Weights of a small GPT-style language model, trained from scratch on English Wikipedia.
Architecture: LayerNorm before each block, biases, untied embeddings.
MLP neurons of a small language model. Each row is named by its layer, matrix (down: output weights) and neuron, and shows model dimensions 357-452. Each number is 200 + 30 x the weight over its row's rms, rounded and kept within 0 to 999.
A block is one neuron, or neurons of one layer that tend to fire together. After each block is what it responds to, as a language model described it from the Wikipedia text at the highest values.

L6.down178,208,243,209,200,194,223,220,157,210,185,208,238,177,207,180,174,188,215,217,159,273,201,188,163,185,173,175,163,197,204,243,232,173,284,232,261,170,176,153,147,213,193,149,202,194,214,220,239,170,214,255,211,190,216,131,249,225,206,149,188,210,225,175,171,201,173,210,192,191,160,189,200,196,177,194,192,176,216,195,164,174,126,241,186,260,175,237,139,216,209,195,213,167,178,282,179
L6.down210,222,218,216,229,148,189,216,136,215,209,214,180,147,233,228,145,222,156,194,215,187,179,227,173,164,177,196,228,215,213,272,184,207,210,175,205,246,192,196,183,166,136,209,155,173,214,207,244,212,206,193,216,197,201,222,209,197,203,111,168,231,230,192,224,172,192,219,232,210,178,193,160,270,180,103,218,198,127,122,205,185,254,145,197,195,225,194,181,208,201,252,227,191,177,196,156
L6.down552,170,224,165,189,195,228,195,196,226,208,176,179,259,185,126,154,208,213,172,155,177,233,202,195,172,242,219,175,194,227,256,175,200,210,242,155,194,228,173,187,236,165,176,150,170,225,196,150,243,192,205,185,186,156,192,220,196,195,173,168,234,187,202,201,201,162,161,237,258,222,230,210,183,159,250,207,212,196,234,204,234,216,177,227,122,186,274,187,190,181,168,237,204,236,212,257
L6.down634,173,216,227,149,265,220,178,170,239,200,162,229,160,138,274,184,180,194,263,218,171,221,210,205,240,210,190,256,287,191,217,198,184,197,214,160,219,168,233,161,212,214,204,213,139,188,232,176,258,205,187,198,141,198,175,172,256,197,211,198,163,234,163,182,199,212,227,185,240,195,189,178,226,235,220,213,162,242,209,154,237,235,156,143,236,213,230,201,221,185,175,173,253,194,208,211
Entity-type description start. Function words right before a category or place description in article openings: "is a", "City in", "Theatre in X, Norfolk", "is an".

L5.down358,174,199,206,256,220,145,222,194,176,208,211,161,206,195,225,249,284,214,237,196,183,183,181,201,220,180,219,222,171,186,210,257,234,192,221,227,172,195,190,198,185,179,233,198,251,203,206,205,223,203,179,212,154,190,203,175,166,247,194,196,236,169,177,181,218,168,190,87,191,253,173,163,181,200,189,215,179,170,272,158,217,201,222,203,174,177,206,213,210,221,184,233,133,179,221,204
L5.down399,203,213,233,207,220,174,172,222,223,212,234,193,175,199,195,158,213,169,198,140,220,209,227,218,178,165,215,200,182,205,231,235,188,208,189,173,211,224,190,190,182,240,240,203,158,190,192,180,173,234,206,149,220,211,208,222,204,201,207,178,193,253,166,213,195,170,188,175,195,201,204,183,184,193,215,172,219,173,274,167,169,181,211,223,208,168,174,142,198,167,178,205,218,220,235,199
L5.down874,169,213,183,198,177,183,211,150,222,232,200,201,167,158,169,186,245,226,145,140,193,232,206,215,203,229,206,204,168,208,194,229,186,208,213,224,172,247,185,215,232,200,239,199,151,185,150,181,187,235,173,198,190,160,106,162,218,203,197,211,230,205,198,203,227,185,202,229,101,176,189,184,182,191,210,161,170,233,148,200,215,240,204,187,240,200,179,213,162,188,156,248,218,181,260,184
L5.down948,207,174,204,172,206,175,184,119,193,198,205,236,206,231,185,174,217,257,187,215,269,190,164,161,191,177,166,216,211,147,168,196,239,191,201,224,179,224,191,249,201,211,205,228,269,180,178,224,186,207,221,242,273,166,231,188,209,228,223,188,152,252,229,186,173,255,203,208,181,158,186,184,210,234,224,231,202,188,203,223,177,172,241,195,193,196,222,201,221,284,257,249,192,224,236,190
Decimal point in numbers. Mostly the decimal point or colon right after a leading digit in table values, such as 1.97, 0.48%, 1:10.88; it also fires weakly on "a" after "is/was" in opening sentences.

L6.down553,223,161,217,206,194,274,196,154,187,217,210,242,228,272,148,243,199,148,207,210,243,196,190,212,214,179,197,200,200,233,163,210,225,258,264,218,228,161,187,232,223,238,224,246,155,157,166,200,204,196,219,176,235,208,190,214,133,190,205,164,203,197,205,203,272,263,202,188,189,166,262,210,181,239,233,182,239,213,197,129,162,186,219,206,170,155,196,242,248,174,200,194,186,234,233,221
L6.down941,207,200,227,180,267,244,256,228,170,157,191,215,235,187,200,235,284,226,235,161,149,190,202,183,184,181,233,168,216,161,208,183,222,219,196,233,203,156,230,178,250,221,181,126,204,240,192,199,228,180,165,137,168,213,196,202,240,203,205,168,187,251,209,202,203,208,157,219,156,190,238,152,204,156,243,176,228,228,216,219,175,215,184,187,129,239,199,178,214,139,244,188,224,183,206,259
L6.down1666,211,221,209,235,166,171,172,193,216,163,243,210,205,213,243,208,200,162,222,193,188,252,192,177,230,158,185,194,236,174,194,228,254,253,186,223,244,211,205,245,265,182,176,181,182,265,186,223,171,180,169,176,229,209,204,247,220,213,200,163,159,221,192,226,204,203,181,177,258,191,189,199,211,224,162,218,236,179,271,206,255,216,153,219,161,189,192,172,194,233,276,271,186,211,221,222
L6.down1708,230,186,195,126,207,253,218,156,244,214,201,169,226,205,241,193,211,150,217,188,178,218,212,180,193,199,181,180,244,167,203,223,213,200,186,182,229,234,243,202,224,164,193,235,177,179,184,219,202,233,159,197,220,212,140,180,207,192,199,129,138,202,209,207,232,223,204,212,231,179,207,217,204,221,141,157,238,149,195,192,192,216,223,244,151,204,206,214,227,218,188,178,233,234,226,198
Table number cells. First numeral in a wiki table row's data cells, right after a name column: sports stats like games played "| 6 |", jump marks "6.515", counts "4,793".

L5.down582,194,224,229,196,259,212,196,158,189,155,159,237,158,237,213,206,199,196,214,144,155,227,189,156,171,131,231,178,165,219,179,207,222,173,172,234,224,169,163,207,208,168,236,204,185,206,256,187,199,189,198,186,233,188,218,180,196,248,209,244,191,171,185,159,209,193,208,187,239,223,269,120,221,208,204,159,235,251,207,168,188,167,226,197,214,235,213,189,178,220,189,217,233,162,230,181
L5.down621,204,202,209,196,224,211,177,192,142,193,236,193,215,150,186,161,150,218,217,225,218,215,221,160,187,207,204,198,210,189,159,202,212,191,180,195,212,183,181,199,222,149,156,193,211,257,204,190,203,189,185,185,205,177,248,224,143,211,219,224,200,219,245,176,160,257,211,172,115,174,183,202,224,187,173,236,185,198,241,227,233,221,263,263,172,184,192,141,145,180,227,197,217,177,209,197
L5.down905,221,189,165,218,215,207,245,211,148,174,194,239,239,245,203,141,177,176,201,219,206,270,191,183,205,195,188,167,212,218,211,179,208,219,193,222,197,184,163,184,192,195,179,197,190,247,201,200,204,220,200,213,180,187,189,248,230,256,195,197,207,181,195,174,186,219,149,209,200,139,226,177,195,206,214,187,192,188,176,171,161,224,215,173,206,183,217,161,211,205,130,222,197,231,302,196
L5.down1615,180,168,210,192,228,223,208,210,191,151,226,171,145,225,198,197,219,233,185,222,206,217,223,225,177,234,161,245,220,225,198,182,212,170,242,254,207,214,219,235,178,184,153,207,194,199,228,196,183,243,192,166,216,189,180,150,200,196,233,216,218,173,217,198,197,245,200,212,163,192,246,169,191,152,216,167,174,171,238,243,199,196,168,213,196,218,249,196,161,227,167,206,239,179,172,216
Range connectors. Connectors linking two ends of a range, mostly to or and after a first year or number (from 1950 to, between 9 and), also of after some or most.

L9.down1220,193,212,191,186,218,228,195,178,188,195,205,185,167,212,187,231,217,162,213,211,172,187,210,141,192,167,228,229,224,180,155,190,192,187,244,123,219,203,227,179,169,175,223,175,191,228,213,231,235,198,230,172,187,247,237,208,153,219,203,174,195,234,175,228,167,144,206,197,268,208,178,187,174,231,106,202,184,202,156,156,208,202,161,208,157,188,245,204,217,162,222,166,162,194,162,178
Place-name lead-in words. Prepositions and modifiers directly before an upcoming place name in location descriptions, such as in, of, near, now, located, New.

L5.down30,187,278,175,231,200,190,180,171,194,189,205,244,161,284,209,198,187,227,173,234,187,221,214,198,169,238,190,171,172,203,187,187,245,234,210,185,276,197,189,155,229,172,212,207,227,201,196,263,153,237,247,232,206,216,176,238,171,204,150,184,158,203,210,142,173,218,194,220,146,222,231,211,193,215,192,244,226,153,188,228,154,168,182,201,185,189,188,180,170,217,177,282,195,191,225,159
L5.down278,208,211,182,211,205,204,202,173,210,191,209,209,122,225,138,188,172,144,152,212,178,155,169,221,202,193,181,182,258,193,271,220,208,223,230,176,191,255,247,136,200,200,181,203,155,220,180,193,175,222,216,231,164,186,183,191,232,156,195,200,210,185,136,245,210,193,186,198,274,210,235,254,218,202,167,144,209,176,195,186,174,184,168,191,124,156,179,235,159,214,242,308,193,189,240,203
L5.down1586,195,205,156,236,212,212,213,206,148,196,257,216,199,200,169,191,215,193,266,214,211,211,198,170,233,267,203,174,213,237,229,241,232,267,241,194,173,202,172,191,213,190,176,212,213,218,175,159,216,143,212,212,194,224,154,182,221,154,217,248,189,168,254,101,222,204,229,213,232,263,143,201,219,198,191,177,203,197,192,225,208,172,265,230,136,149,185,231,221,195,239,194,234,212,198,208
L5.down1688,206,177,197,204,269,174,238,209,197,145,155,251,194,211,194,238,214,222,193,219,168,224,208,154,199,193,213,156,217,187,256,179,153,182,180,248,206,240,199,220,227,199,186,192,237,144,192,172,176,212,231,236,194,177,163,163,131,219,156,245,199,139,211,194,132,236,199,190,179,235,238,240,136,135,206,146,177,203,225,208,224,232,187,195,232,239,228,235,177,241,212,182,169,195,164,191
Late table column separators. Pipe separators deep in sports statistics table rows, mostly header rows just before columns like Total, GD or SV%, with scattered weak prose tokens.

L6.down216,283,188,195,206,240,183,245,173,163,214,206,183,176,204,182,179,195,172,192,197,224,155,205,170,189,210,168,166,193,188,200,175,248,156,199,189,188,175,211,142,205,152,173,241,188,221,208,188,170,189,178,231,176,259,210,178,245,231,177,205,205,204,202,176,207,197,145,234,203,270,187,208,201,197,173,179,140,170,177,131,271,246,212,231,186,262,184,173,215,178,178,204,247,221,217,210
L6.down584,180,212,189,171,226,187,184,242,223,239,192,176,225,141,251,164,144,181,227,194,188,144,205,192,240,245,169,222,180,193,213,217,177,179,147,171,171,240,218,203,211,178,203,220,190,95,176,187,180,173,137,236,192,220,219,189,215,207,186,153,186,213,227,202,227,180,194,203,173,238,255,213,217,208,212,125,248,239,216,175,154,206,205,197,151,227,187,182,236,148,235,196,217,190,245,215
L6.down654,207,166,195,165,191,191,165,172,158,288,272,207,218,223,196,177,217,198,216,170,191,160,199,199,179,172,157,133,209,247,203,186,184,213,212,206,224,236,181,209,186,202,184,198,220,158,238,214,167,193,163,218,221,175,218,212,181,227,190,232,222,202,200,180,244,192,200,179,182,210,199,159,201,191,212,191,175,220,170,170,171,180,241,228,211,244,167,238,236,145,257,167,229,195,213,216
L6.down1044,198,198,215,246,240,213,188,216,195,210,151,179,163,226,232,204,197,194,164,229,197,229,203,208,203,218,188,147,204,186,219,244,157,195,231,245,224,213,205,223,242,272,214,174,258,200,228,181,163,215,193,245,247,182,188,195,148,212,140,212,194,231,204,197,169,182,245,177,208,230,201,256,203,182,274,240,156,210,190,176,220,186,198,206,187,139,184,181,173,199,215,200,175,215,195,207
Connector after quantity words. Function words right after a number or quantifier, linking it to what follows: "of" in one of, rest of; "to" in 1950 to; "|" after table counts.

L9.down283,193,194,193,228,170,237,188,196,160,198,149,209,218,223,191,215,241,200,193,205,226,155,187,188,174,200,205,245,209,180,179,230,241,197,235,186,175,164,203,161,207,219,199,227,229,184,216,199,230,197,162,239,153,208,204,212,201,184,231,188,232,243,222,213,185,242,199,222,168,166,198,223,226,197,171,133,222,146,200,184,182,234,222,215,192,198,221,203,217,169,166,156,200,246,232,194
Number-ending table delimiters. Mostly the pipe or punctuation right after a number in table cells (stats, vote counts, populations), also decimal points and units within numbers.

L5.down772,180,187,231,160,199,207,193,211,201,184,210,164,198,218,236,174,185,184,213,208,192,200,190,221,221,200,261,176,176,155,142,169,232,246,218,192,158,204,254,218,183,258,244,231,188,209,234,273,181,238,217,172,172,182,209,243,256,198,197,155,242,215,219,174,215,164,241,174,147,234,220,194,181,175,212,171,182,183,187,213,215,292,156,169,229,187,194,111,224,180,214,156,217,194,244,181
L5.down837,250,211,229,173,203,258,252,168,189,205,222,165,189,190,198,209,194,217,245,220,179,158,209,205,210,174,218,216,188,179,202,178,196,213,267,247,198,193,187,148,176,213,227,203,219,205,215,208,206,172,217,163,199,208,190,185,192,209,201,202,200,156,198,158,193,182,196,195,145,141,155,201,257,175,168,159,209,163,242,127,257,201,204,157,133,245,223,199,139,228,193,154,184,198,166,207
L5.down971,170,208,213,136,209,198,191,180,227,188,140,200,237,183,178,227,232,210,191,174,211,150,228,166,163,177,213,203,192,205,194,216,189,227,158,168,169,196,151,183,183,190,212,208,141,211,216,173,218,167,157,220,163,184,207,210,231,238,240,244,215,173,212,203,206,251,210,207,168,219,239,261,231,160,241,202,177,171,276,177,193,203,228,132,196,202,220,213,232,127,183,202,212,227,239,215
L5.down1369,218,198,173,252,219,186,179,183,240,164,198,233,204,216,179,228,221,172,216,211,185,245,219,194,216,214,189,215,164,229,191,201,239,252,172,222,239,197,218,163,173,175,212,191,218,277,227,237,195,220,186,182,227,200,248,182,214,230,242,214,192,179,145,164,236,213,240,212,250,161,178,125,189,191,211,187,208,208,252,186,171,201,197,166,208,216,158,189,175,207,186,198,203,207,232,177
Partitive "of" after quantifiers. Fires on "of" right after a number or quantifier word (one of them, all of the students, five of its), with weaker hits on score dashes like 6–3.

L5.down799,161,205,146,157,236,183,177,154,170,170,213,262,253,196,240,241,210,220,196,180,244,205,189,160,162,220,139,254,213,198,236,243,181,215,185,236,212,205,176,191,165,215,206,236,217,191,219,196,204,157,176,208,219,183,185,206,173,198,138,186,203,208,199,155,198,227,172,180,154,202,176,154,198,168,224,156,215,206,228,278,175,189,196,203,191,243,213,216,216,258,209,218,238,267,220,179
L5.down824,221,183,189,188,215,173,195,248,225,224,208,260,162,182,182,197,198,222,208,220,216,251,165,203,164,254,203,248,240,186,244,147,164,221,178,235,168,186,178,170,210,191,243,188,140,165,179,156,170,224,204,178,184,144,258,175,221,241,235,209,225,209,168,221,195,239,146,206,265,177,202,219,253,199,231,135,162,188,177,139,160,192,213,174,171,206,162,228,151,183,176,209,214,157,243,185
L5.down1278,183,206,130,170,230,176,263,237,181,186,193,199,244,193,204,233,234,197,173,149,186,235,226,170,248,194,189,191,256,170,217,252,155,212,215,222,203,208,215,222,181,218,218,198,227,146,184,202,150,155,182,224,165,161,180,193,209,205,168,169,211,216,204,214,229,174,132,203,146,183,251,140,182,224,203,171,229,222,257,222,248,203,175,199,179,208,226,200,205,186,196,249,185,209,200,137
L5.down1491,211,206,179,157,175,253,206,196,232,208,212,222,251,222,213,216,212,140,224,208,169,206,254,165,181,184,136,175,210,206,223,222,172,181,244,192,246,227,170,203,173,258,239,248,213,230,200,172,186,201,186,199,227,205,193,211,199,184,188,155,195,194,201,207,199,213,156,201,103,178,245,180,210,219,214,153,189,207,187,253,196,207,195,224,175,204,253,160,273,194,214,229,256,231,237,173
Surname final pieces. Final word piece completing a person's surname, often in lists, tables or credits, such as Conn-ell, Mur-illo, Mill-ington; also place names like Bolton.

L9.down1506,272,198,204,189,200,225,211,113,189,179,203,193,234,174,244,194,219,218,180,242,234,175,199,241,197,175,153,169,182,243,109,146,187,181,143,249,219,178,236,208,200,193,176,184,180,190,180,187,147,195,167,199,275,206,203,226,245,277,196,203,177,206,171,199,214,234,208,191,236,179,201,157,121,214,164,162,139,218,144,230,225,208,233,208,211,197,212,179,250,220,148,241,219,211,239,210
Range connectors between values. Connectors such as to, and, or, dashes and commas placed between two paired values, mostly numbers, as in 1 to 6 m, 1869–1940, fifty and sixty.

L6.down325,208,216,216,131,179,211,209,177,229,178,226,209,224,175,200,210,192,204,260,208,201,215,188,233,146,188,197,165,248,181,221,169,223,185,233,196,161,232,207,202,129,179,220,170,212,243,178,163,161,207,206,189,187,184,240,238,194,239,208,209,236,147,202,181,156,212,209,198,130,149,251,153,234,259,218,207,221,235,227,248,185,184,174,240,169,164,246,204,148,240,228,222,252,174,174,235
L6.down747,219,153,192,226,204,261,174,208,182,183,152,222,172,238,228,180,194,224,184,205,193,224,211,241,177,170,174,198,195,245,196,155,220,207,213,216,197,175,208,183,173,143,201,207,193,200,214,205,203,218,195,196,231,238,160,270,254,302,200,211,167,191,229,188,202,191,194,221,225,181,205,221,213,225,231,158,215,191,165,209,188,226,210,209,147,184,160,243,199,151,198,173,172,213,236,157
L6.down1263,207,198,225,185,177,234,137,183,218,196,222,216,187,204,195,234,254,216,181,175,184,203,224,170,207,153,149,168,176,194,201,229,162,235,248,200,238,203,170,147,200,152,244,211,238,202,221,182,174,256,169,216,220,155,200,235,153,170,201,182,256,196,205,218,203,254,183,222,193,197,250,198,206,177,200,193,185,216,167,187,170,200,270,208,147,203,228,181,207,183,184,212,207,196,213,181
L6.down2029,257,174,252,111,187,204,265,239,163,185,167,168,203,209,241,147,167,187,202,192,206,209,169,238,205,195,201,194,211,224,194,164,190,203,221,224,249,183,192,161,203,155,189,184,186,264,192,176,218,271,205,204,158,207,218,230,236,247,214,195,178,179,221,181,242,175,195,197,251,200,243,204,221,211,127,210,197,174,176,200,225,199,238,200,195,165,268,246,225,130,185,231,200,179,208,205
Range connective words. Connectives like to, or, and, – linking two dates or values in a range, mainly in "from 1972 to 1999" and "1582 or 1583".

L5.down215,250,237,220,242,175,191,218,189,129,201,172,184,245,164,176,202,196,137,158,148,172,225,235,234,189,171,211,238,215,216,218,179,203,188,233,276,229,204,239,216,203,191,196,213,235,132,220,149,221,221,151,176,222,165,189,220,208,171,172,183,213,179,242,188,239,205,157,195,169,169,241,181,190,192,217,201,208,183,200,181,175,183,193,193,161,181,223,171,142,216,264,203,174,166,145,204
L5.down560,205,149,263,197,208,154,230,210,197,246,222,174,177,144,153,180,197,218,185,150,276,192,208,213,174,169,213,261,194,181,189,184,181,233,184,194,190,182,185,214,203,176,224,200,205,190,213,174,203,182,178,251,224,149,211,231,193,186,188,257,184,226,211,198,187,172,155,228,178,201,196,225,229,179,239,239,154,201,212,200,176,216,245,194,221,188,190,239,200,196,199,211,202,184,245,219
L5.down729,156,182,201,195,190,194,178,220,212,219,220,179,226,210,204,197,224,190,190,240,184,225,182,182,166,206,188,203,168,197,146,215,154,225,213,230,180,217,191,244,185,207,220,229,221,175,206,150,184,189,169,176,193,212,212,229,193,207,192,230,152,206,213,183,147,168,152,190,149,214,212,173,221,203,291,204,207,158,221,174,241,193,246,186,201,164,201,198,208,241,181,167,255,217,251,186
L5.down1707,271,193,166,153,189,235,196,214,236,211,234,138,212,174,303,201,230,204,242,222,249,225,229,181,185,168,193,228,175,203,262,203,207,209,173,197,170,180,157,171,133,179,237,189,197,197,196,266,225,206,217,200,232,177,265,209,253,208,228,225,247,211,192,182,177,221,215,182,219,216,153,165,246,195,193,164,233,211,152,237,141,135,192,204,254,175,166,177,196,202,212,164,234,245,201,237
End of proper names. The final piece of a multi-token proper name, mostly the period of U.S., plus the 's, comma or ) right after names (Portland's, Nevada, (CMLL)).

L6.down662,230,175,164,159,171,254,205,218,230,227,216,224,208,141,178,188,138,220,211,219,182,169,213,232,203,157,249,199,156,185,195,198,209,242,208,236,187,228,244,171,182,178,222,162,203,164,230,155,191,193,212,228,195,156,224,233,147,218,190,277,194,144,148,186,133,176,123,226,249,224,178,215,160,198,283,181,165,221,208,203,217,218,263,205,197,204,219,231,231,140,140,181,236,195,159,220
L6.down1051,161,219,190,204,165,202,137,197,201,192,207,201,211,182,221,249,215,244,218,235,148,177,174,203,201,183,241,211,197,162,188,183,189,226,245,278,184,211,178,240,160,185,215,180,268,207,197,227,191,208,191,240,210,185,224,212,167,214,151,230,258,169,274,174,217,163,200,157,176,183,189,235,188,191,176,149,228,189,222,192,185,143,217,166,200,203,208,174,169,264,175,153,217,188,204,186
L6.down1358,155,186,141,205,215,197,207,213,240,197,211,211,235,251,166,225,198,238,217,188,185,227,189,196,191,177,182,221,195,196,219,216,211,194,209,194,207,249,186,145,208,194,209,214,188,220,183,221,185,187,154,164,247,170,212,206,208,164,173,236,164,204,203,191,159,253,199,207,201,211,224,225,201,164,192,149,202,267,229,275,162,186,139,227,176,167,227,191,215,257,235,251,246,243,220,218
L6.down1646,197,159,177,185,170,223,242,185,239,197,237,199,225,157,191,247,185,200,201,237,192,200,188,150,181,166,244,201,196,178,194,209,238,157,203,225,215,206,198,152,185,224,183,175,209,242,192,175,205,187,190,169,213,223,241,210,162,184,184,218,169,201,162,220,163,158,238,157,166,139,220,220,208,182,208,152,222,192,223,214,181,215,205,240,213,200,226,180,193,287,191,160,199,265,239,203
End of person names. Fires on the token that closes a full personal name, the final surname piece or the comma, bar or parenthesis right after it, in tables, lists and bios (Pasalic, Cull-um, McCormick ().